Part of a small language model's weights: rotary positions.
MLP neurons of a small language model. Each row is named by its layer, matrix (gate and up: input weights) and neuron, and shows model dimensions 64-159. Each number is 500 + 50 x the weight over its row's rms, rounded and kept within 0 to 999. Numbers have three digits each. A neuron's up and down rows have the sign that makes its largest values positive.
A block is one neuron, or neurons of one layer that tend to fire together. After each block is what it responds to, as a language model described it from the Wikipedia text at the highest values.

L5.gate951:469462440545589525463485585489540528457406471548463491476507462489464506547454569571541416534495471489476523555482601480509512455566548464600540482503426535575548452607550453479512468589461516477481578448479458406518556530521375546514486483528504460526468542567454538509475468486424506539
L5.up951:546540462565430512497533537483467506517453433526494442515534428585456473520508456430507456535530488428540417510420506624549416480465436559594472557650545573423527509501540481535529427571463453618460547429492580489493592540468472541564573451465537475545455518487522587551450497510581500420
L5.gate1595:550500474517560606497417528546504420445500490580464496523517504469456479480464505514434476594385519517448489495455501498510467471534479485545466432520435479549485552623545527529576538592524534484489567458365529430484579532523406509478489481522508504499424522517494576558413533561551488586
L5.up1595:481489590580574584545557488484478398477484509508560457477491480471459495514472490499515460561506425489467526548510508472579475566486473536422468558486453470439528515503492483530605485551462513572455548459444414514462539512577479475426525546435415532536515509515429461575492514558575518501
L5.gate1600:505470493514434554470448549457519548489506502619483486484542507529549488527478515545496598483513570462498491427440477514478433484545443434416476531522514631517485577551543386494421579584498472484488482436489439487432507522519503571474477462521523495520510493525595561474449462451528529551
L5.up1600:490600460542543535537514500549431402459416500478402511562483517418442539489511524428500484525521548447442426440505567423465520463500528556541462555531551524476419514450504455444532486475476509476509439494455474392500540537577446491518546556480460500479378399510469630564544586452504444498
L5.gate2373:470532460494522429504516582485476448590505467548435607489495523484469523527449540537560504659518393457478465513465528576466478435543506565550521555529476509501542589494551451533486484545500478439476584542518574495464504553476458516547499472562471564523477550593488530549421493547415581447
L5.up2373:491542510527598465477494526422535399480489462578493474487505383478478495495455521458522526583471490487469447465518443481574441477470521521501550549498502529521553584487417517518481530491556518547403658534543542432415576500504501510492594539573431479499500564477530401629505457496503490553
Description: Year range connectors

L6.gate226:450638537573433562414495531376596538487512503501519554555456523562454512514449471471460376480546534533522500428489524530567438423581410488500585488478578503442512488581516523440485521501507496403434470533480582500558594526463415419439493477532424535560528554539512508422489481419527510526
L6.up226:532519435477521472598578370395480483492605522550527615486471510484465449508512445473622565548536517507541486501483552497500506571438560509575495515428464514530495476468547510521450562598495568490502529585510563545451550484518585493450509517436600373605555604479431464585533498501495513367
L6.gate854:522462470432495431456509502497512445517481566428596524373458570582422601397420464486551530562434489496507423461447576459498382426486396568511509438442496549428478593525368527520463491547540478499478556559483458556558574476536502560479500566430403520558560550508539450594467515651454503557
L6.up854:505465504487420528415474596532502478477431494465434546500455394489523471541505437464521511570453571437535552501524544560576563459413476458493480415511552437537465489494453450376534462472499513494604423597489623608575522498514529590356418522564541571472461509538421501608502575418499510510
L6.gate1276:522515421578492452492490434517529539436538378431568549508469522524436542455427484445504451448569510525531430455574505563481460457491490468417509445455471451503524487405445482444485578436480484496473461502490488487455521521498502510559630490420449558479542430417519473474495487444497501463
L6.up1276:484562516514506478501481461552528510515431500520601527607432475515546512513523562360522476544471531430405500385464506517553601499454473515443567590436430456472483467458526494503491551515487437524541505507475605566500470582441423537524490497520479535467618515490559559489468541509434493527
L6.gate2844:559575473468544467560454571529504504516471497436463546538441444513582559492462416425466489470532528550454462394499573553404529567565533561548508371454402591508455581514563458401433398500484483501510492485436530455468502532417508475471539452515450497461458579463475538548530501487452517449
L6.up2844:480482491502502398503394464484438494523416477517587437488569504452470460570493454499474429450465486519438457463459416508481525517568602491467505437510611532488531486563580472431450468450551588422550469528529566472569515550489525448459452510553399532398411522480544443567502542411491484484
Description: Day numbers in dates

L7.gate435:458550533485509494537471471478472495523506485516493509467495522565455496552497537479446441417513531522439450547481514539535506475508511514498472541431492560520523531441502445511512575497464545567527519477565476539377544487477470522458529444516493498439543553557489467491501490505528553537
L7.up435:485417549566414512410492498599537504506448545491468556532402523598402467538510528512444495446460489523501546548475453503529476541437496593483412496488597513528546502453380583485556519453416510537508491416466412599559516631573446491575502465507499488527444477441473471581455488479590538492
Description: Coordinating connectors in lists

L6.gate348:446617557412437491495426467495522548461499484462518561481471530427538530441483515445542544495442499494526419525444474468562455571441566537468636476593432546553548580484421550447481482532496476518459416601453490447355535544535557551531501470467555489527476452449473450426489528458449547466
L6.up348:479470426495428551476549473572579439536527462494523508490401505473536500483507489474474468558542508484471541389457527536527433602519512466487525557510494490471486499576531536523562490548456507425443491516458424448477537436491541468520518553566432560464519524511493450485556572476518416488
L6.gate927:507567606534508482545448534450489536458496447371452565545489375481520527505443406458451434585430532521503501554469506542516557497565530470455623451480473635457459594486458533508391494473480530590545507504410466458367501496421504452554485555527499548507436618490486500469534552584529447478
L6.up927:534438482458464535514576467437462475449552464519405515422528500486470522496500445515498419555492445408513481490474541638516504506547544514454461465391607556487442607515542535538504399465520482539541538534455509575491445552496509548557476489539530508510447512464510503480462555472501502523
L6.gate2440:480469562475525477484438447536440556460412435485591510430561568427511543550429460479491456495520530486477492478497463474543529481480523458522544564449502378531456551484470548452536413477449543472421490604543433543534467406429566565502571465397356522491471523423486455512571488522568488574
L6.up2440:486589552526563499579486447484501408529444494508480469511553588442551489430489589437501545549494422514561595383539527535566426492520488641540512566531490533558489515433494577536499596449536471534545517552503513492473527631478497519532586490525490530492396463515456500495593572605483466513
L6.gate2525:473481490544539490422496492459494513451439433493548616454564486498545523402434521456569516586459513574545557456445427554461414468565495525438521521461467506495451562386435540472529621547599467594465529452443469518519555447509459520391522494464489467559520483495562582489550514525515460593
L6.up2525:498523578549538475482391431428540425490416437509437518557539540490480519574498594431466589491425488436488536477511554487506461428552539538531453559392532451458491563542490440510477480450556526488438472539567540557512509514577471478478502508479581567444460511526432559505551402520547517497
Description: Abbreviation periods and table-cell fragments

L7.gate2114:481523484482533450438413464416508495552514534468467516448456453561557446468433529565467418558503416584592454470599478422535415451587478522481510523376501468470453510568481562556510547463515446505523493507464539533389511496628415439452513423493467514515460535464454503515572557492457493486
L7.up2114:523573471524500405480455533480535585602498480529577545407418611485354532499515547468446462574594493561547484467518563476567469582479464510441529426467470581424492483457438540561523562494524513501527502440471500529483486554488461467503512466527507415549574432412477487561523398485619431482
Description: Hyphen after "on"

L5.gate1909:514643545528519484430574494458577421470539470480507626526479616495412509461465473505450540492487438428478439571498460398507444469464505551420482502454489586452510558469534494499438554376599489492522494509436425556488501522460475502443491569536583505529503477530496511400458433528497539496
L5.up1909:533466607542546556489501571460508543545570440479465429420516521578578494553505631556536440502457444489522468534511488412540494575446426530605462499463438441435512513531548513535516596527497537481489521491532571497570531474398576588499541401513574513563549520547609593541471443426561625564
L5.gate2279:537436528564567486492456504300459485490419481457499607519451470473471451465458575498516556422519397476403469598455444497558522499430484521475432572456462537429474516482594522628533545458452482548519554452554505524432539470500541504504509437442493400458438436482495500540434434524563421509
L5.up2279:514434573508545483493522498489511546397487496531560540522514473610493534561501457539578552483531415482509469418558399469514442520501448514467480524442521442465500437524509560597503501516494432535425569493514419598517509502496521490506440418475498400420551552562550480590429415488510501499
L5.gate2771:452509487529479451496461520456493464550477511535425608533510522430529558574464511528550558478410444519536486515421532529546498549567518548543518498521464521455463647455562551553452514475493476469506533373506450586463503403492541457505614435409523491574474443508481410558448461454487401476
L5.up2771:535572519540450482463471517539519546487533446516463492580485464465552495503489562439520497493396509499514449507417421549515434559456551498514498482539591564484411540575488540503421501488491391499487543399466483592409453419434428514502519547457489477504484439485567458541409482411548446425
L5.gate2819:495637471522552481566530555444471479473529426493556596483416512514523443487462541530586452479460423470480516456530454428556544513539517483435517518391410516482468545418530505534513541500592407565423518455404490478369546473624598434488539528480479455507487449561462511544514428514541392468
L5.up2819:528528508440497519486524479430511544477521483548544533433523562492548554491485565540498472458479376488481519440489421474545537529514561554429458545485495570342555541492400551482448664486470487505498656415557460476498446442557485513424455449560583464505514449631551447513492419359584489604
Description: Coordinating conjunction after first conjunct

L5.gate707:505515467538534517519537532448451492357486432525527518480522481502499469485436419528523483544507533549502458546436571513541498504598487541404487490503480588482487475529458650464488488615567478492513439534553500528550434387453496488488492557495491478620478478567494655418502509485583499493
L5.up707:547571530509546514543487521456544393493423406455574473537387371548584545520464535410465532546514477530524496490579535526547490560517522534467510599424594555476509534481439554449539486478509532577509446554519535524496541526546528582470476518490514502515520483458559412505558486556524477386
L5.gate726:497460516559457450434506542515482438574507550527556492512558434552498538428413501409553553580508566523462360462559513515495475570521521481520575528451533514471460574544528575493448481584500508548489483469486488544440416604516473467511556441510416514582494437496494510484560533524474488533
L5.up726:533560448485525396503525529521562518505464554467443453615544571435479457514509610551460443503509533489532498448392435442533516507431456460466459465480545493458517463530465534487581555519530477545460405520526591508452433547544488554472518547527486495451549466452447537404467477590573524534
L5.gate782:471494506500485523496516496455492530498540450520472597564447520541476452467467480482515406502478542525467466412463523553625419467541491514378508505518552496509493476542444572483477472455515533496473483539449462435406613527572460436487400474442497521468509469432523547507532431539559455525
L5.up782:452458612474523536550537471545457432530531527564502430496524493533455521431489542546471451481391497435464511488441466429468462439529398502566525475491495503531502583521543556527477552538481455580545478457463430444578422456464566443511511492584511457518526528392528564553434554486620469478
L5.gate1494:456569477458516557403420531442427484491493476451501541444620552525491543542459559427505561478469498477455442460439520402496504465441437490466553460450526501427485514606487531530450472441493472536547553477371545511399581521533533507447552525503570499616532517475442548507566543527548503527
L5.up1494:423583437494483523518522586471547487451479501513486488494518533564548441519485436493503542491492538464512446562475534518428444409460414537491500523552568465452432449448472503457496536427516543422480450545477477449505394468544495435531517416518445470603510521411533524398534524522534486462
Description: Abbreviation periods after capitals

L5.gate556:561553518471460523548405610475404491539541451503480616528413471511473496471464528516505504534403406515546436571453450535458465455553587540592510450401481494462554541456509481588477556539395447405461483489518423534471499552408488514527476383469528557500482522461456503581568496457457503479
L5.up556:465529455408502513489572484533483491503448498564459496579553429530480469451501402492565609455508512470486470616448500528553500548558487493465567559472508494406481431364493524510481546492590540567479484599478571543468558410516480479550564456533559502508511440524461494465504551514567583433
L5.gate1718:480487495510487523470444547469499466479494540452399452449456564443507545571460487514562497491591501551543498540513486578461452480527441579518516513485498501465548515447452443505501484524411513523505532496425497529598467529569498452500407422457517517598441488478445446537494508470433447451
L5.up1718:500467522467502439547505597486417494490460556536568463447491661510432451518474549422486560513432489489545496620507472497423507495528416567501551554575459448486521492513480511521491532472492537422551446534489476502518451484477466451428489539483538496485564426474552549498550500484421397494
L5.gate1857:476537540458552532460438457434471577491453511503435601465496449480634517473472547448549541579496433479509460543506535598521532502642542613553475530535534484487530535405427481606538453542521413571503509535446479560442514560495486556524503463494468558521468424525496506483499429501424512445
L5.up1857:460585401453531629546485552463447498587512602422417479476443490539566479507442457578563486534547514513530458565525515530533516519552601543490551477586647473514541402542489469529531413547544464509488492524453511472497461467541478472494394472495464521478441395386425441510523575545453446383
L5.gate2832:442526514487453445482492505335518437541511472522499593578445550550481560561454534514525506559495378477487539499504517493565572532539490501563496615572444421413586495513455486484489434471401476385468483529518529556521507482402513560550498503518508610524462500560481458480501476502515552479
L5.up2832:518524536538474541449473524382488527505500471424553594547401540493494478502489422531564443544476529465538471461480571439490522546527462510559544520425571568614520520475548540498446358491484510465523510470545533623505510469483468491557545467433396492519542520505535527408594526504366496456
Description: Dates before the year

L7.gate2445:506493434470505537519452429476489472559396518519507456426529546404582477488435608547409465436465488540508513428477446473468402437501539457544584441524457425482558550565496463458643514550435423602509571543510517429498451505539470431496502505464475512465463512544498594497478650470510427566
L7.up2445:562565515489498532510522455552527459465397564465528568419557459369484397513483534430503454557515422477547542490539483519516471520604478445529543511530496499444481488539516501423532551473518524443567539541581405442544384468483460548430474517543496506671435489476471468459569557474599422558
Description: Table cells and word fragments

L7.gate1523:530518496593452495431510507364440454521505433418504519500524445593523520523438509529437423408491511503505461486467565502533491442518423540429537485420504493431560509516471413455443510522583487522564607535474449508459574553505480453554422493484420570521420526513541528492487512517507467554
L7.up1523:463395384466407405544515545408457457504444510431451487532523520517451440500507558464451476401505485501423560455586505543586464565421411569450590481533494461517476556504501526471406516454504536526583522535470500468424444479432491503552485540464462489475507548464531464518483479499463582571
Description: Day number in dates

L6.gate824:517525504494515443455466594557487488438516457498506462453509528557434527416447470546505542590533415531506438541489569422476400536519440587519555488462525605434475528549533487501508521538473553479481563398464450546480491507512416533458422491547492504473399527553500486543495503481517445542
L6.up824:440493433493411517442502609490497467460607460500530575492474529511543425508516533480481489451485558532528460519531448568430511513561635611401589528469492529541472502544575468514467538474499637582600522438442521512460499483486621500429439471565413448553547456537469506563473397493474453546
L6.gate1410:553497427444600547520551479490456582519511420503574557454516502447489419434460473541473524475523408565575510519486542455571456575440464514553532521510421503520447455508503546501567469530451489551499552539505489378499496472553580494494477607435451477530495635516541531460423478509547557521
L6.up1410:543518435453462509577579502409511423630520486514591481607472551462542542541493483433476483467462478519510434445514484419554474535469509506566479521565510485506436443598558538480522517477499428495522484437395519459533467522532555479434567570523383429486524448424530550428522462505595527517
L6.gate1996:498458477555456557537574495535517600511403518503509530504481569482575458516457501521503498473549505421523480463464444435535492389440405465521550516493415521484499564508454516520471482519480457560445544405464466529587426494576457497489492519448557503496544495516484481505489556565504524509
L6.up1996:529434578493564459580476611526559421480478496446532603508528456530471439478480508527532481470507511461535525520446506555489495468488466562513554601541522452442441483513445514479552447529599464556473484512570487512520553488441487455550460509468537466496508508476584564576495413569489466457
L6.gate2704:480439397566451487497406434454544568506457422552504575477553472519527519451445482403574584492422456416522589520543502516445535484407458454541561578479462490458530466489457456468543477468504530565472561489480497534571503501537485463572526481437454496436433398456528633521460571442493420505
L6.up2704:520535564526479459562479520539458441439502465513542500439484454548368515505486490632512487475531451432430525412489546452500489486451532478530463548529505540471463621568467634468614512524492504534559572514490489488417412513416419495495576433528456498489505631583514388621529485502458469508
Description: Year-range dashes

L6.gate1394:449511421541423463494500557464481530439509431445448480435560440583481590475451578517477463492427557484442447484450548462457493446495500643497529416495568527542453525569598518559493525440500462409477473466467525543574496507506541488519448457511450562471471548494486487479468569529590505467
L6.up1394:518433559463475476519438492416479412483551448393466549486539510514434375447499482603431489507446448470531394461484494527483519482562434542466498507499453524488526512407498535482429473603362443443408460472475528510413558525508529391475562488463597527484504482482411453467521490418483464547
L6.gate2195:449476418524423483507455559468541529458428475433506475510575514553467456483468468540503471467531515478575486407478533463471411501550468551572544467507452541471464459487528504440491496544568484452471506580400428488500624416479503606499497486512547541468520555586411464576531510467520489531
L6.up2195:491469524497442451521523502467567549437515458484544518481488536542559438571512571472474529507443464480479477457455524490491446498428503517509547446545423453486511564494581500466534485547484564518452482545557383490419471512452455421358434481463508569542428620551459473466508541591532532635
L6.gate2521:495450484538473418470476364466524497501418405486504624511419504490437511449469506548520532491487487524542510533573500526499533533416532465507458551362542484518531413516430474550456556517587407595462486556490459441505457518468447554547528463450475540457448526526501533506498583380546436592
L6.up2521:420492476529551512537536592404410472530505435426534478500533539446440576508496554532467437478596532508544605589510414473474446486433558491430583529452576439442383483517491540516579492581531490540431529472471522545444552577464457502434490454506524554480448485525432453485592456460507480547
L6.gate2610:437502486537401475423518470527445426487383528533459479492554461512474357467502549508450551462452469522513485480494511525450492437384540549446506455473526418493512541484584506615415494515500390556492490592498517482458517493474458411512451519466486573511461529536490493544591545501546539559
L6.up2610:495461482529539478488462522457470457552471486446548547566418444513538556495494507480584445478452501486530557502493427419509517531434440509575517486388542485463563528527543559468480525495552478475501491447521432560510423564429494390574456487364505486465469520508400452477499535487558581548
Description: Sports results table numbers

L6.gate809:462568469463463515538576522420556457526471400582453554466536585590471612458465630470444498440512464496533436492532442460465462423484552480538509511523517541546499529520518458557399492452429462364433568505449543539530590452463481468483384484473433530441534459538430500515584517468570586518
L6.up809:505518392534499567497552407449505541481459409544447382481528472500380473487512506564532519552484537519548484422515487509521413563441581448475478527361481451344506481411547485497467472540481508555468408467444444473599522453598484474438473531525556590618539399477435479544468549533568486576
L6.gate1465:500576497518478572469474512428639570423392445482443581549466518551520575490462585523562493441579486452568418462473481520641487480512474494598479494473452582519466513524502475595441469565572516460474493504525502651443610505456470450404518438504505489467557443529472530613428417437539444456
L6.up1465:516481504532572462534433508561442523654516575470545495582383518497567531549499516474530531460496430524462602500512490509521485637424581630532491601495504496534535468465586522492483530474492419604546558485541570572522493485545558478562571475438490462453578593479497441534561513519439398534
L6.gate2836:530540486537586464426509586495577544502472521537447562586514524481517425462446521566445474405460462535546506517432443390470466451533420527588574477487518502582497421523451545531479555521553483547479440544502475478499432433482450490559433477508468453453474532454490479484393508535513490559
L6.up2836:513476491509607424536510511606426558491622546440524527495468625428512457478506491483517532557497602439496526451596569527445466453417447535574555489411504515556485429530554489585505517511486507513546482513503570565511534541502485501538440492523546474338549503525473499626428537485473540576
L6.gate3066:503491561505417534484498525503392542490374504559456558546472457473501483457448568423558515547471419544500492456447462450547490559473452631547447522423514491489524509499547520553482460436422436584520495478552442524400621471548473425508581390400442457561403495558546453576558440419581421507
L6.up3066:467556477536423553522529454376564501499508454457487578524514477472508512494489443584565461511562450472486428463412483463481447385441500482502475554462483546479534443527550573537469458504518460521536544527426487534605523446532529527580457489546530495448443542605512456393446475400508482598
Description: Verb-pair conjunctions

L5.gate1784:546485505496475472471539414468571522385409522471563492439511470388556477492443501468549500512576454564478478491400561501489449476497539478563617539492489565519429445565497476458461510512494496416518575564502508500430474454475455446452456466456391506494487466529491553463491469518389489508
L5.up1784:507474561584529445484492513507509460512507459380490560490521547593555485468523543532482423512429491375495446475465444510454512493488549472495498544494500477468483518539472409470588407535456519564429478478478432495527472584543553506605551474499467502483499498480484418529438556486486418489
L5.gate2477:358425405457412513404524537504544529510522418500509524492442453502582494461441499501459557463466459477487532487440409468514458521467403498482508502587523492444500543514502442512472490573478435469470525533491408549443560491508539509552514467559520595547530435448475566446484578484388481513
L5.up2477:394461483446514526469569530462550487515451432470484507485503478458557539500427487493566572437406526427486563535482511527518540493493425434538505496424590468503492536450516477571461451535511457380510511502553506588594537465485564478513512416492510538491462361378484536481516536493533579501
L5.gate2613:441516512562483455518437562518619372504477535389534512538479522541504414544415511444520518450391407562493427577519451517489532518367551593558539524457501475492460482533438528496509540552567503549416473477564581538487502550511430501563582533452448501543524459543469515601583469533453466460
L5.up2613:524471572579511505528479453479533542503565484480552566552498462636485584512523470518477535532523503527534558571542481474527590503563500466500439440476496601415506441490463518541509504509529542473468515416526486512469567477531465561569558581444514548506500465570480521493561432525507479468
L5.gate2785:601538535544527457435455480417531448415532457538468411556497437410579439470444568420470468447475409519556414487425509449528438466459519573558542564472542481627501484484426531558454493478562365479517555427449505495449496500412478447521431523370565552531559462411512508587477437554508476573
L5.up2785:524493476575447536512518493475489498444490409472476453502375505515551447528477567436503507436582495481584573465511614485535499526471509441511465593532496489616461465508443568569408511539439566458537514452460552391412515435536397582460535512511592526531463383414543539510529437488563461606
Description: Race distance units

L7.gate843:448459463538491512404522480429601457564460546519534546482451479512599391456482567454437581456365460479520319439486510507570527482549524440522542523507589575440520533556399481589481457562458541486500511560478536481423482496550481494468464497420396464617596487480477541528461532460603514508
L7.up843:494478664495400538461516498498561529551551487547523495423499453532507473447512484499511487542508468478511483559526456624558519553524517478568460492544505552456558580497386566520502523454455499528530544568526602472531504556495460474445555544632444452380542533496543474477601546633480505534
Description: Abbreviation periods, table cells